{"n_layer": 13, "d_model": 512, "n_head": 4, "n_kv_head": 4, "head_dim": 128, "d_mlp": 4096, "vocab_size": 16384, "activation": "relu", "norm": "layernorm", "norm_place": "pre", "norm_eps": 1e-06, "positions": "learned", "qk_norm": false, "attn_scale": 0.0884, "bias": "all", "tie_embeddings": true, "parallel_block": false, "init": "uniform", "init_std_qkv": 0.0203, "init_std_o": 0.0, "init_std_up": 0.0203, "init_std_down": 0.0, "optimizer": "muon_variant", "lr": 0.000969, "lr_mult_o": 1.5, "lr_mult_down": 1.5, "beta1": 0.95, "lr_head": 0.00734, "grad_clip": 0.5, "warmup_steps": 200, "schedule": "wsd", "decay_fraction": 0.636, "decay_shape": "linear", "final_lr_fraction": 0.05, "batch_tokens": 131072, "seq_len": 2048, "doc_mask": true, "train_tokens": 946700000, "steps": 7223, "dataset": "wikipedia_en"}
MLP neurons of a small language model. Each row is named by its layer, matrix (down: output weights) and neuron, and shows model dimensions 160-351. Each number is 128 + 24 x the weight over its row's rms, rounded and kept within 0 to 255. Numbers have three digits each.
After each neuron's rows, "fires before" lists the tokens most often just after its 100 highest values on Wikipedia text that the model never trained on.

L8.down1875:135146116159118131126074144144131113149144104136162158095127093161130116102133119144126171116142179118086153120143117151106122114173125156122118131116121148128126103128155127171133145145121153100118070099110150128126107117185119133151125151122064142126116103120164120141200155131146098119145103103129095117162162122154117124126124148127134128146130118156156131107100145135167115111126126136130126135114133126123160162131126147113176113137142127129134108156145089127156177087165135107089118149139131107118170147106081127115159066113156118139095137118159144111098138173107177131
fires before: " |", "\n", " "

L8.down878:129132147124145121125144120114122120188128102106155174135134063161126116086134122099108098131082070139142082106098134145128167085072112108087120165116102133176142135115139075123114134158097113149140090115105130133126144146116097164128163114151093105174135135089138107143128094155126097156121109114121146108129108082127161154155163181134160120118116134146125127128161074176136126126088154142114148127101091127114167087123122156124140117129121149125144107132138126126101137124125111139131107074154113138140082106159126111101149116144133110151097133135122125098141111107150118156
fires before: " the", " that", " of"

L8.down1231:140151128147118130149104115160100139089108146128141115127126108083127186136153092141114106135137127127067140128154162162107167094095115130124120108122130127105117116119175095131182079131108163143097140107155127079137114083148106146138143151075136155093102132118157058159185125136162103083136090130145155148127094147108136181121170118144139095094068125130119136143146133153130122132184109131104126122080119102149135169111140159151154162151118128137163167110093090160107151155087138147141128140116129145142140174121127173104123121109154122100142117131114131151113125146065172101
fires before: "|", "\n", "==="

L8.down1734:140142125147112122090162104127205114103156142105126124126142118126152163115126096103121081079134105135084156146157117107101145130064151126141132153120111143132155172140112107104138104153139152117107172138118115136133156113117121153159126127148127138118116079118137156113056142127183160111138135158112104132081116118138123145135149113146133127051131117142141115114160145121170139124150098119084120140171126131129121090141129087143150100124109112119133137126125097139149118177148111134161132149129174101111123150119115127145118123049131179086121121089098091178070117094172108137
fires before: "|", "\n"

L8.down3076:161122087157107119120104118181136134089111110123125128119129157150116120097079119157165171101123148105091113123137100112160118147125104147145127132147140140102207135136159111120156072125103135138128211106153146146121116130142126118138129145169131092095124173098112147091140120136135118087052100101170116132117134099178145134113102094148146193143130103131118143120104105143143125096109100127130155131117161141153147116129149123119114153173140094134128128122143143124131127152110171095104104136097121102110126155109121129128073139123139121167133134124167126106104119130125146118
fires before: "\n", "-", "===", "|", "The"

L8.down1076:136117166149102092111122117106123104129105119147100096175109122133104157130110095132133119088122139117127107095153153147123130142144122150139128107105082155126141122128127121130099136134130118134130151137116132072137131153145101120130133120114159163155135130130110048124098098115143141085112147153129108116128097092112118113112112140124129142148148148093160167102116150144096160108146155119113099111116157129097128141123148094143094075167139136090129155115106130143097134147113128103121138144063178093126159159131124148165099112130132065105103151165119142049103143110130127075
fires before: "\n", " the"

L8.down1588:170114152098118101143108109073116110118185087158080142118147118104132109102129122129139105150129121157093133122133121102177147132111129149101142139105126142135131113174111141106133123087152115092100092143084190129108130129114087129145111130142123141120095110091129180138101135143127174099146103152105137145136134094136165128133117125163060113110174122141155133125081168110184122106162126107171110140098132118138160142134125161168139172121136111148113159074116138152158145185102112172149101145118152130157146131103131130144119089110139146165108176160131119064144123124143151100
fires before: " |", "\n", "|", "|---|---|---|", "|---|---|", "|---|---|---|---|"

L8.down2852:135165098137097173117082158115123069105158111102115164122129133108114118132120129132173140121163155067121084134093147153142115140127145159163131151093167110124115140090165071107145119157153120128110144146094123103169145089103133127122133130173154119121116105133112103115101106087121078095130107118117177139115127145109150081122099105173128135113114135166106128123110177168131135174125143130147107143132151122130098147098132128080143112084122161137170116130130149128130113170167140112135133134149124105141136138131071135077091114159132143121100155085113166142110120141131122074
fires before: "\n"

L8.down4010:113151084134140131093161158107162128102137131152145159110117139155125073175129121113139123162139110137109148105148101133154134090131127153170143164128104140116121097113112119146129129127144149135067083137130133151154174128153146132138114118115104105117147168150145122145186136136073117133173092153111113127145154164138173150128110145112084122098149132138125168149123147114101125107135137149095167103129124113132160100144120097106120134159130117108126138137124104099129100137098140113135083132130163127107130135152157124156121134137131116126140165175097140102090121114143102125
fires before: " |", ";", "7"

L8.down400:132115193132183112119112123092125108126112134088132153117096131187129131105108134151106163158149109122148162091111158109092156130121094122117138138115176107157157116148116121121172132138211152149141137135109129112134136112141166148115109196117124121108079182146126153140197112122116130084171119142113129146104112109118124137085112127141120091153105128134104136088164130113131148121127108115100130129118128107107122156123127115151086113126135151149106113140151129113123141162121150117091089140113127182098132126097113103157097109169131112073149110123081107111133130127147163148
fires before: "\n"

L8.down595:117109147096088120140118123158103147096108110118171091140115077151117116121118089140113140122132118153133095136142104141094174108127113154112138134133128116154134110142186110108115165167101123143128131095126130146128139111142142173124137103091156161157152119099081091137089126114136116126113121140156128151080102132109138161118132081153143122140135156104146145204136135116149183176133135114124102145163091170113133153147125095131092148185112108150148140150185132093112136130115110123150121120108118108091141120108107142118145144136095119134118145155116116102110117081095107131
fires before: "\n"

L8.down1163:126148134158147143126105150096138138114123144104101140131119123110137158132134106110129125083133155145177075146132111130150107133138100175147117147165104150139166146078126100129116104110156144131109106117123094131079128132118113154185111149117114146114145122150155114129141074152144142150116126157153119176121118157133115121134168120152140119119120122145129108135157148177113147168177097107139186077116114122143111150097115092119124101090158090115146117114116064111113155129117129148157129144129148096118136101122102144078096159148136143161109131160086095109169131090151075095
fires before: " |", " 0", " N/A", "\n", " 3", "z"

L8.down1262:131096153096172134143129125127141111146178148112116128121135101131105095075120121153081139126181116122119145136126149146147140118119133140113100198127154136154140152129144148155149147154117115122107100130118121126104152073127096106137128108157153132129176137139131091120145099129094109113099129099152096129145089151110127143127150151100164098098130153120101106109146087118125109151112145118119119107114139095104133198131136149092123098171093146132146098126117152167147136130167120147122107157119143149105154132127109105146123141101149103087121148140133129153140140128128119128
fires before: "|", "\n", " and"

L8.down1599:128101104182123112151164185121098073127105106129104148104136132122102144134096095144120081128111108116140147126126136151138121124127130154134095099113138131114121146155100099154157099152083126120093105143122137151113152120121156110129098126089126177134132091093128133152088119137125163147100108126092122160125129107127145140127137091168093183102167140106087097124131168146110080138161168092189135120144121116131132140111125127120101116087115168153140099122138137182151117108145134109110166115149116142169112129081098153115093171134127118117142130095201091101129150160128144131
fires before: "\n", "/"

L8.down1711:119129108132141128153112114098185125167109122119115135182125191139148124186105119125143095104124107066125131141139155136123115102108142158117147117169100124138113115110144124119105130170107105143154144116133107132122134136132106130132152153128131136157115135154099144125114132122143120118143129173083140131101134152114115135139086140116143156115152135075135147114155157147157128181088156109133110138130182108127181089115133124113135118136152146129143110170141117145114104158106145147166145148109143139139129160142141083089158110104111173082069127134101088093143081133123111129
fires before: "\n", " The"

L8.down2430:129142096137128116138122131167089129156136149124176154165148157148113161123138185162125141144130101132116136155137121124138143121132107123145090123140094143120093122120146081134125128179099119142126188100115099136081150095131172113081135174111117137123101138078124132134118112182140094130140108094155116172113182103117157111089073156131138120122108140125127116150100064126146111181124149157104106143068169119146139160123103118140161138134161141151135149135108131123143166157114122156151110095112118114173106120144153145132130120101116140188144138140163123165163156109125126116
fires before: " |", " May", " June", " August"

L8.down3064:097132136153141102110145161129085163129134128159123166138102166129125102121108161206106112113072148143098150158072136109146136134100117169087169166125169137138137157121094122087141094133128159121175114083119150149166114131111079084120174156152119127121123129125135139125104133116150139145104122126122097119117100083124173112132129129141097183168113109087124147106094140140141123116138138138153113150145150076126115164139171145147177125083126164177130123150138122121135139112112101169133179142113137106144142106106129135154113142136092120133139134120087101134125141144143079149
fires before: " in", " to", " on", " with", " at"

L8.down1863:105126128171131147146133126113111167139142132108093180114140137093120136137151147080134133126097156135172089109141110131152163096146149123114120112107137122162116123114128110153129123107148165129105123158124086175138171140126148169102116178086076104135107159137147127144145142141115097122121097123163143143124134100131123160113123130143138151122071154136117163103156116106120174157099136116177161131132098114107154110183117100142153108168140147141082159127121154123141135127149188123132133161150104154136106141075113164128154116112102066127137162170141119136119168136108132159
fires before: " |", " housing"

L8.down826:133138184101131110087163071149109093108109115147083134103105143143102121119132131136134118145110140155118101126154126144155125128100155146126145121149133124142101141127123127091135119097096121133144127147123090163085127094101120133128131115163178102091119163070122096088122128103141093150148144129080140143152115127093129174150153111092134156123143140093109084125106162133154127135173092160119092111140182153155156142123106093136170150105106127126118139102146182128142143111139094158156106134126108106118124115120147161122157109119125126106123131130130157135150136133142058110
fires before: " |", "|", " born", "\n"

L8.down406:133143122150131119153134157083124131094134150158114176087110171154080157147126112141140127130133121142136071154106115173151152113123135121130067173151107112154111121106120132136118128132150083160117131100135139080135166110133090134155123150117129112108124122135094121134163080099116072154099149142120090126124141148128143166115126147166124105137140146142131158105126135122141122163093157114165128123136125166120109112120111169136123086153135087123135140159110138173134048123152116161120141118070123142147101136140165149105123075089166118132097123142142062134109126094145113162
fires before: "\n", "|", "-", " |"

L8.down2629:154122110100136135152109121141107087105085135085122160112167170109089117164139118132132130132109094144130114106142150108130140086117103132113146189101127130148152135116126131127100138130111174126099152118082145078143140122102145121149186139160034101121131115147159125172159095143118139092129129136162106168140103142136152122163075098115122113155140096105144138120158106142118117181136111145129149107129102115140111121136106123152101097144099127119102146110152122140146164192099131127141113123149135187114077104140125158099058120116110101134136134127131125109169135107126110116
fires before: "\n", " |"

L8.down1934:125129132111147147123106147126118119152161134133120126135112103113158093189160133079174148129133143086094198133102103110158130108142123107117125151130087149135151140142110153137113143147110131140138118098065173111119096161114123113120144119135145141109122121144100128124122119079144081168164123121144142088115136129090089133135109173118134131169165110119140110135148111099154134150103115086137118105101125041119101110150142095121143140142081141120147114141139099104125163109145117140122140122149168152105140133149107112118080124125108131103122120159145178109127148124116162160
fires before: " |", "\n"

L8.down3720:096164120066127112099098132146087067128115112166116125157129130138173144094155113141118134123140146131137115147142147128133166133153145121077113115191079117084119116104105152104125123158132163126101156152102131147113155162162136113125154143132117156111146131136141132109129123106085083100084155121125164140139136149103175142108096100116137136096109112132111139152130129170106144143085147132168128085139160160174118177125117101148149117108128116141113182076142108104122140170086063121096095168136105127145121114111156146136105110092158112149145133160132101151133101148111127081
fires before: "-", "|", "\n", "As", "|---|---|"

L8.down3824:121140148145121116144114146115157118159136123124147131101102134154134130122146129137128146139134136131180108138108130124164169103161118150135140138114114141128156106124163142099123132104187132149143126117136095163126136134128167135157171165135131108085102114137125144135131113075088123152155106120115159106111132108111128148071088125089151187085098153098119144150169123124140129149110074115131172162142134110153137142148138141163120125147100134116098093146117105119127124131118172106133097103105144133086080118137112109166129117131128141098108139085159126068118110133147158110
fires before: "\n", " |"

L8.down1363:145149094105128126118101102116154128151080091139117114142085116143115106142120132092140146140130121118126148127122179109127103136105074151119114138133195066123103127138167128107120126110166099135130114089126135120110149109110147155100113129096138124133130131119097174118115131160107145128128099123121117109146155122139143152144133093125121184114136107128163146119102167128096150128097096136146132129128175081146096107101137125093077169160108120100109141144126146125143166106140113160154167146137120099088133127082113167092151105085130131160140100129140144132132181152141146119
fires before: " |", " 0"

L8.down2260:164077140142135136135128117164137123101124158123145104153098153120113152112087122138104051134119154155106114106085129123109132122091131091142175155116075102157143132143146127170099116134114124148102156134129089143138119132127137127134164122115132142122118125139116163128081148125125152111148115171085118125119126147158103118122143152117095176113127118105109158125136150108160131120166117125142121146145112151114116130112102132105134147187150143077125169134165117133161153180133123146159153120120101156122138187153137133152092122103138158107090139138106172103152068142123112121
fires before: "\n"

L8.down2851:093165102115155130147145141107149100174113144087117139128142148152130136105126152132146126109129104104152117107155124108156119098171121135117141106144158173149116131114146139105167152136100167110065115107119138103113179125118112113130121115153077133111116128178140129098104101138133140090135092148126129077134161112130134187128127120129158080170081171157122116115128134160111090124135130148123157097148143156120116077146146096133164090131132083141113127120138099127100128149141149134205150131134120132134102112136106131112103134114108118113144102112095147089132083085114101126
fires before: " of", " to", " with"

L8.down2712:073105102112105122140095142145103098116116091083150108153137119129098103097143167119122147168103146068127084141140145114144155142142118108100126136128131128173151173106158154158128124117129094143113113139137128183129184163119153145132114165178156099126112084155126116150091156122134117095143095124158148159123109087143112127154151099135119116136150124099105133116088123141164158151126104106142166153128163131149129130140085116142132106134109143136126139213144117142135177140156143142141093117113118129146149139095128111145116092123120140114113112121106139111103140122118081137
fires before: " |", " ", " living", " alone", " partner"

L8.down2223:084150103144136144131105134113113106131085109134163104126116144154098134123126126144112128083114150160103100099107117120134121115181090177125159135133123110155179105104121118147140128080125138131099159134104111130137130065073150135132119127109128139120177092144114100073176129142128161124128110115132133130107118090116101145134156128125124128096087147110153116121121174107146185074162123116148166089127120150142162107139128072114162089112122135164127144147146135127136158150081129173135126134188115152120153079109106098084109160138154131137122110160132097113135136131141131130
fires before: "\n", "in"

L8.down3194:154117141187136113175115127128133109121143141147142108085107136130167107180109149107149148101167118160089160170106168174158086112123076104107101124122161136101137098083103139084152153119118150124086121147102102111123128150109092080107104140134123134141137117154123141084113116136130157117105133129137104146137116161166119122171114175134132145139128122079128144138076129139135138125129132113124140140112135104145116120160120142088114137102137129128114155121115121123157157164108148096131167139154161131168113132130130123139120104136142132127137132125154111163086133138129119125
fires before: " |", "\n"

L8.down3666:127125133169090156165139117087097109129165138137101141174098137155105157137142105171146126109138114134109164134141121124062112062126125137119121118111109109145115134111129115087170137097143104116120111102115115177124096117143127113157127152075081154154130106111091101126140068142112188167144125116141126155105128119146148109146117159161101152163157129092100109146125159108151131163142129134063141134119105116109148187122125126105092131164146139188121126120156152149112146095157099122130149133069122174121062130132124124124147137145120129163150127113145157166163127106167151128
fires before: "\n", " |"

L8.down1135:123059129099124141179120100084131107144137110156088100137160110145129106216171132133173125151103125121098109108118147114153140113108115144068112097120117144151139148167091167126089153112142093142116116137101165106129144116164115104164099128087161108097169108163129124119130125127129155112175124128166126101144125112104168056156123108093140145136158104119129115137099159138133154158106123167103147116121148123139108139154140137111125127121114108124115134111133119150119154123141148118101107125140106127126121141144095139147139097090144151111151137080135155135114137168150096159
fires before: " |", " alone", " 0"

L8.down2132:147128170143152162128110143146168132141086138086118154136125113152138107141078117121123106128116100143135129121078132102105200123095074144121143142137075105119147118047144132114158158154145111147140125096107129127132113130165140134106158128154120125115119131128143157138119119142097104097142126120110117164121147140152100126129108125154119112185139090087142094123152138134129130093114131176167127137128101144137115116137074156098122124119121144118077109129107098170140097139122156155099098127106114159142164134145112130184146117107113113117111150144111151098115149075122119164
fires before: " ", "\n"

L8.down2901:131179089121111151110129166150120114071101126150110162115115112135131116151169103164153138141174170124133142132124168153133105077146135120098138092115116166163146138125151146149119117129098185131139123087103101129175129097128157105158156148153111142124137130111183127122191124103152121133139079080126128168118111124119111150148145099174131122123137106124129143166089145097094152151094155166090133171193137097064100144104105163134125109170116128120113104134152125143103144128140154116105144127138146085114143118130118167103113116110121080145148129159142143129108114101143113113
fires before: "\n", "==", "===", " |", "In"

L8.down3550:133083089102147141134118179110094111158123173095118142136101124148142057129115118170153156141167108164127100092095135088137113122126135138086107127130119124141131105102116159134189133107137145095139109155122065117118110106088098131157117111096147135091117141132132101150135130102149129100127144134120122141170120127113114135116092161147169098102138133111141071133145121166137165137121163198100130182120115158158149141125138136128171141153156125180065174106129127146165111142162117146117139119129126105095136134125079100142104113102133142131084095148127114102117151134095145150
fires before: "\n", "-"

L8.down1071:122114180114111126123089117132111093148097105130162117108127166137107129148139099114193088109114084125088113144153103148130179160101121141100124077129115132158136136114116131158101184123112153140110095104114123154128113137105071194140116153156098158120151095113100097146162060128157124127102091125137108137142133159136134139135112154163116124154201086130116104112092157156132160093121130153105155148126130112179154163166124132122100136145188108128086153133163163096098148141153129128174059098105127141105143092095125094118114134111136151086150117100126142172152142121131141139
fires before: " |", " January"

L8.down663:118139108116110077102125134098110085110154164109103098101118091132090160110088132170112126143134121133092132148133188127129107127104125144151130131086172128150101130120121117080163139136110120097117144159144119144162104167117171141164143136143125136076131106121159158116070142149101141138157146144104137120134074077146139125120099089135134130152150115107171161099091142125102144154111123109108149071155097129107108129113165107123150141107108108131068076160164128132129127155179124127129092147115118116123122160110138122125122149132079130142177147113108149127122185132153171148
fires before: "\n"

L8.down2284:121118139125146139155123147170131141104148123103131141097170120146187135158124138107121109094142146125145131098117100149155127122150113130109113134126100110155118133106103143119116135091121103128105114119172142119108128144096130131105161132138101076098118110185141171173135130125172097105132137091143115092092127117108117106178171169117119089149101102168168166156183116125134148142170129104112095136138140159148143093122133141159130117127138148082118116074113115126115132115158149118145164134142173125118117129177116090142092083136121129189099126126155114160125138188184136101
fires before: " to"

L8.down3054:120107099114128127103121102155109082124123135152092159112129139145085130081142181162107140142106098116153134099162087176136150096111072111129112149109131111131105098110095138144116094136135113111153116106138113077116155161145163089162114087181169109134093119125159089132130135131114124144124119088107127130112102125135092167082108162162168163100116098102128122126156128097149184114132134143117168143098130131095109109126153129137079138109142129116107133164165160162127106098164166179074110113117116146163119130122125108123129117113172155076143098137162152121123114080149156165
fires before: " |", " ", " the", " that"

L8.down3904:119143100154132156108121132115141142127122153128171096129136117114139099149168149087141143116098093125123109165098099101096145119111117095131108114146135108152077114124097130135148147155123136138134112131125108101117116112137119119143060175091096140110156173128113098141120113110127142128140048135142140117113169104132109136158152178111130148140133131174139137135097156107126178106120151142103134128140100139126174147126138103136113131155113127120131123121089094169101153130115109135164114137132157122140093169122096126143117139123099169128144135177163114099118159089141095156
fires before: " |"

L8.down3686:131133132102135128149122153153091092132135138150095107133076168088135159137086128142141128116171122149118111103134142169128153133144150133123116133120141130126115103136138151122108139090146094117103132130109151122121124128103160161133107122114137122067098194135136152163149129109098096126175110128165093154130095105157119141132101089168111131095097094117088135142137157152135104099155146153164133149129133127114127109112152137130095144100141134102139147130125098114129117152137133067098140143130099107106138121119111127107128141109114104116148118177147145140126123152109104122
fires before: "\n", "-", "|", "202", "\"", "1"

L8.down796:134140118108129088177145127183140107123139104109146093155130113156101169139135165123160125089151140090125119116106176144088148116140147154133087120104128071134124130107118168153155130148128115144141120082128094138142141099077151126118100110133146088148092125143116144119161149120121167087160154104110120108096123103118116120109140144141076133152124096135116119126095110154145124108109137118133097166118129129108122140138137113136124157131122110171084129142132093137153121132153148155198122104148117149105169164151181117097149133119130180094138098149138078105154141131157086143
fires before: "\n", "-"

L8.down1328:188086112062130070158109120100153094100141101137119135130155137165133115106087146147119122121087113121140122101168154140163130160079079127167129110124144140112119103139134137115139160096134122132148113061129147136110125143109163119129120094148150156086124122105096082119094167153152089118099111161117123168116152090124129134138149156140124157096162132108131110127140166141103099135111155103119151137122122131148101109106097131128125141102130152114175124132086145135117128082153131133149102099135155138135116112104149141148141126149117129105160167143124126100162145158145128165
fires before: "-", "|", "\n", " the"

L8.down3036:171145147123165158109125157112134095134108103123112169123099171129086129110151099150132127098117121107117125140160098133174135110129127096096106132120176151134134089195125114116078158122165106137145179102147137150169088128115142118144145192112114153108094110123143129144083145158144112118110116104171076089153157116129121117109161140108120129127146131138125159156085146125120136090121112076099091105137101144141148137125137144139153116097114122128095094177180124160131074143140110124122151091128140137180112136150111146113138173160132098085125166122150122151135152117092144106
fires before: " in", " to", " by", " with", " for"

L8.down1919:140137145120129128141140161125119100149137130082151129149103130105170055117113111144105139153128139092119133108137133181143139096161135114118185101116138129109123109073116200115150156123170142127148114091156109127091098098110124091117125125118139155127098155146124123125130110102105126165155136132135093112146116093145092125091163082140101121160142109122153160132113180123126158128151115133090129173128128101174133129128137174127132121116145104140079133106119125173161086143149145150157143161106091156137120119162111105176105155136112132085069160120124118124116107142179091119
fires before: "-", "\n"

L8.down348:070128133108150148111112142097098111117141122131130137139149129165130113124130122133090088078151084094134133062130138155121143097053075140156133120159141133124096129101113123127169148140137136102143099192107115135122143074122110204131090106124141159158159105126116122095158118155113112108120132113119158115132130078173135116156129151128154082201141151073142113093156116146107140144112127119133111141123155121188112106148155129138159132147134139138154117103154134126171147106094119080127129113134120134132123130107165130127126124103152149107141116109164162123164116140164069128
fires before: " the", " he"

L8.down1612:132114153117095150141122113094176144109148133121128160137117135121120123068123130130118070131153169136113129111118098103102105121126134123132120104120149106105131123113173161117201117139075158128138090130155129118126115102100127142124150159099118132120127103156128139141105142100123161153105132102099126135121109165128154108191127135099103206116135134133154135119110141113138154193152085130147106095152151134103125115140111113130127100114165167171150126145120147163170157149133049140091120149108155152135107119175143117121123143150111132092152110103096152170160147125127134117
fires before: " 0", "|", " ", " 1", " |"

L8.down3984:173109135119153129140131148100146094098126068151125119129106147122115095140088131158165109106152123127136108143119084120126149138107111126102097141098113108121144122149153150110123168130134161167146151125164106122102124065126118077136137153112109110078128111090137075152103135085123136148134103102165098108147104143157134083109105075111092131157114138145117143131108154124140111111123126094121138117128107116157085105138173122149134161117110124142136153156092145162086145129117147141099162120127133154160151096125088177172137117096119101139140095142138093110169167159086108140
fires before: " by", " to", " as", " for", " in", " and"

L8.down3383:153083131117150092089128155113098170153114116126136172138134111126147134126146153095142146126154150101141142087135138123155123164165161093116110115136089175157172157101102130115120117151133119149109123144107136145141084150146132136127158139114125101122122085117133096114168101135129127092128121164156131087125126128097140128152120154115155125075110072126088143129151155109146168172100138135141101151151128096130125134148123126100164138143119178114142169110110124132098170184111073139151126116137095099115104117112088115111123129142130109128164163181109115179130105096134071119
fires before: " |", " Candidate", " Albums"

L8.down3963:108167133142151098145145129147102162167155105108124127157086112115123140179152181147148150113103123116120086166109114141152098168117109126127131157120097118143110135127155133171118151107111138162137123084112099084141130128097096115124120132120109157106132137166092131110102166110136178128117166148158086077115091104088151115127195139147146139130137124107124146137093163129113135063127162151132150134095083169118114100123151144118146145119146149113153137141107100165160178134120149095133130124118112092134129138150118087102107145104086156103140159117112098114133119108130153118
fires before: "\n", ",000"

L8.down4064:150093094150069077104124125129154167151128136090149166141096154154116129156092127102096090146135143115125115129102086104097139097156101108139173090136085092173161182152120100112120113119129116126142138116088145154116127124116136122127129172168108111112107117129152107146111114122135105129095148081115143125128168145157135172134142108150136139144106098144159141144122122136109125130124117126110126166142186129144118149141106162146124191152130120100117129130097132106166138204126117129081140130171135129109168102116130162108093116173104103106140127114128105114112131168108151157
fires before: " |", "-"

L8.down3197:098179170122122142121158143149168095110153138119099160140126083097121140100081153118123133140158162137140151153101175154146134150128123133134138120103154126126147136083109108149130125130118080157126142157147154140126110130162119125118088085109129083131081141101117119140155138156095135132101116170129151144131149123147145125115138170115117171193129137132115108103139114143124104155129147140171117141123103162128106113113106132106131083115137142100134135128132123158161119139104124145136042130094131121110092052116104163175142108133152087166127102111109147110109113067105135094
fires before: " ", " 0", "\n", " 3", " F"

L8.down1408:118086097139132139120122160126126157133166133122128076141123074136141152111102146148094111099166074161153150134121120095113103153096099127123135119131132135094163158138086140108154126135153114108123160132117149110158133107172121145118144152124164103122108084134146117123126120156170141112124158201095139113096127134112134146086114124170118147102106130115163118139096160137118120142166112154101146127134145139170164072165128129139124111151151119108108123131128113135152105167144125106059114116127110127102130100139092111120124119118164119097117136125123125182087134107118120134
fires before: "\n"

L8.down939:131146136130115140147121155106168144109117131130096108176130150120136057132133105129125112141154139120142125112146156119168147130128132120126166127078083129129113122137121114129180136133118105156125134163112115149182133115137116085077194121118086116148118166146143128117189128142092102147163103143114133130159123118120091117132100125126110160102124148104114157085131146156061126165106131164159123097143112090111108121149137146123121140133149077164109122119191128085144116134134137165124120177129110137159132142106084158119131145124108148077137158118137176095159130155135159101
fires before: "\n"

L8.down3553:137134141098140144107122122162127077143132119131104148080098105170117178159124109132141121125128179150068194108087155141126133145111098125112173127156117116117148104096136128128146144130164125121086099130059137123105184127128163116123139118145129124116079089111157149139158133177133142102140183120166121116154114114130203105170162155133096150117155127093117151137107114161086104146089103137148118127130149175137115147127124122100111134155102120119125107125100090131157136123166120127076152146158130129143068131109151111113064125132120085114127137140153129136100158089140122122
fires before: " |", " is", ","

L8.down3526:135098148151141122127151146138173112106130119101130119155103114159084135127113117139127119128132148125110122138162124133135106154104092157166133104131137124093126097139167104133152114126076097156109119153162136152130142143159155131135164137133114103117123145083149147111127138109114220124149124118134116126166125148125163097165151144111108108132123119155138160125181123136138085157088133161146128122149173134135065085098122152121112140126080123111121148148140140087148144122121131116166141165115116131117104121084137112112124138099092119175115116125093060131094138137153106105
fires before: "\n"

L8.down1441:137152136133162139147146126120072122128127098093164138102163168116087121170121120176120122117124122115093145071140160137143105132147145086164141157123137154125107144117129146134137092127126136141140140127140097148107136130148138167143158167102135113133112070156108097115124120114088165145107136147143146119117122127125182116112138112098141129121122126144114154091129152126149140116136118141089124106144167079126155146122122115126132136170150130146112136138172142132124096124112114135145131104142119102128116096117132112078105134111125141097095131114119156133165120182099116165
fires before: "\n", " |", "–6"

L8.down376:133154128076162117124154133137134133103133116133169081119126121121114111100096089109138118110100139147082090137109104185125114131109144157135080151096081144138085164120128123164125140099142133130138091100122139110171155129140134135146108146134128159122108164157124100124140102128102139127129137128053143132147095135129162155099126134128118121153152162169142116130139127130138130151097126115070105147113130177162125171119132092145120123124138144090129093107172139153124144113131153119116136096126138158123128115097092141128143121166154136108129075089159109129158157119150146121
fires before: " the", " these", " a"

L8.down3309:171136138074110173103158106176136127144135151158117115135129141107145132124150125086142084154131166139109140136113169098125119078122134133161108132164140164145122143149158118111149101108124132096137146085097129130159163132101146160115176095145084143123131136136148119118073107163149107169149141127110141161147165123138124111122102159125089166142139116141115132112081114084166121114149146159122105134084146160137096118131147097129132105143135126123152142108155142131106131123115109102149152161132130135135118118137101061116080093123071168145120116115097112117114098147149129108
fires before: "\n", "|", " the", "|---|---|---|---|---|---|", "|---|---|---|---|---|", " |"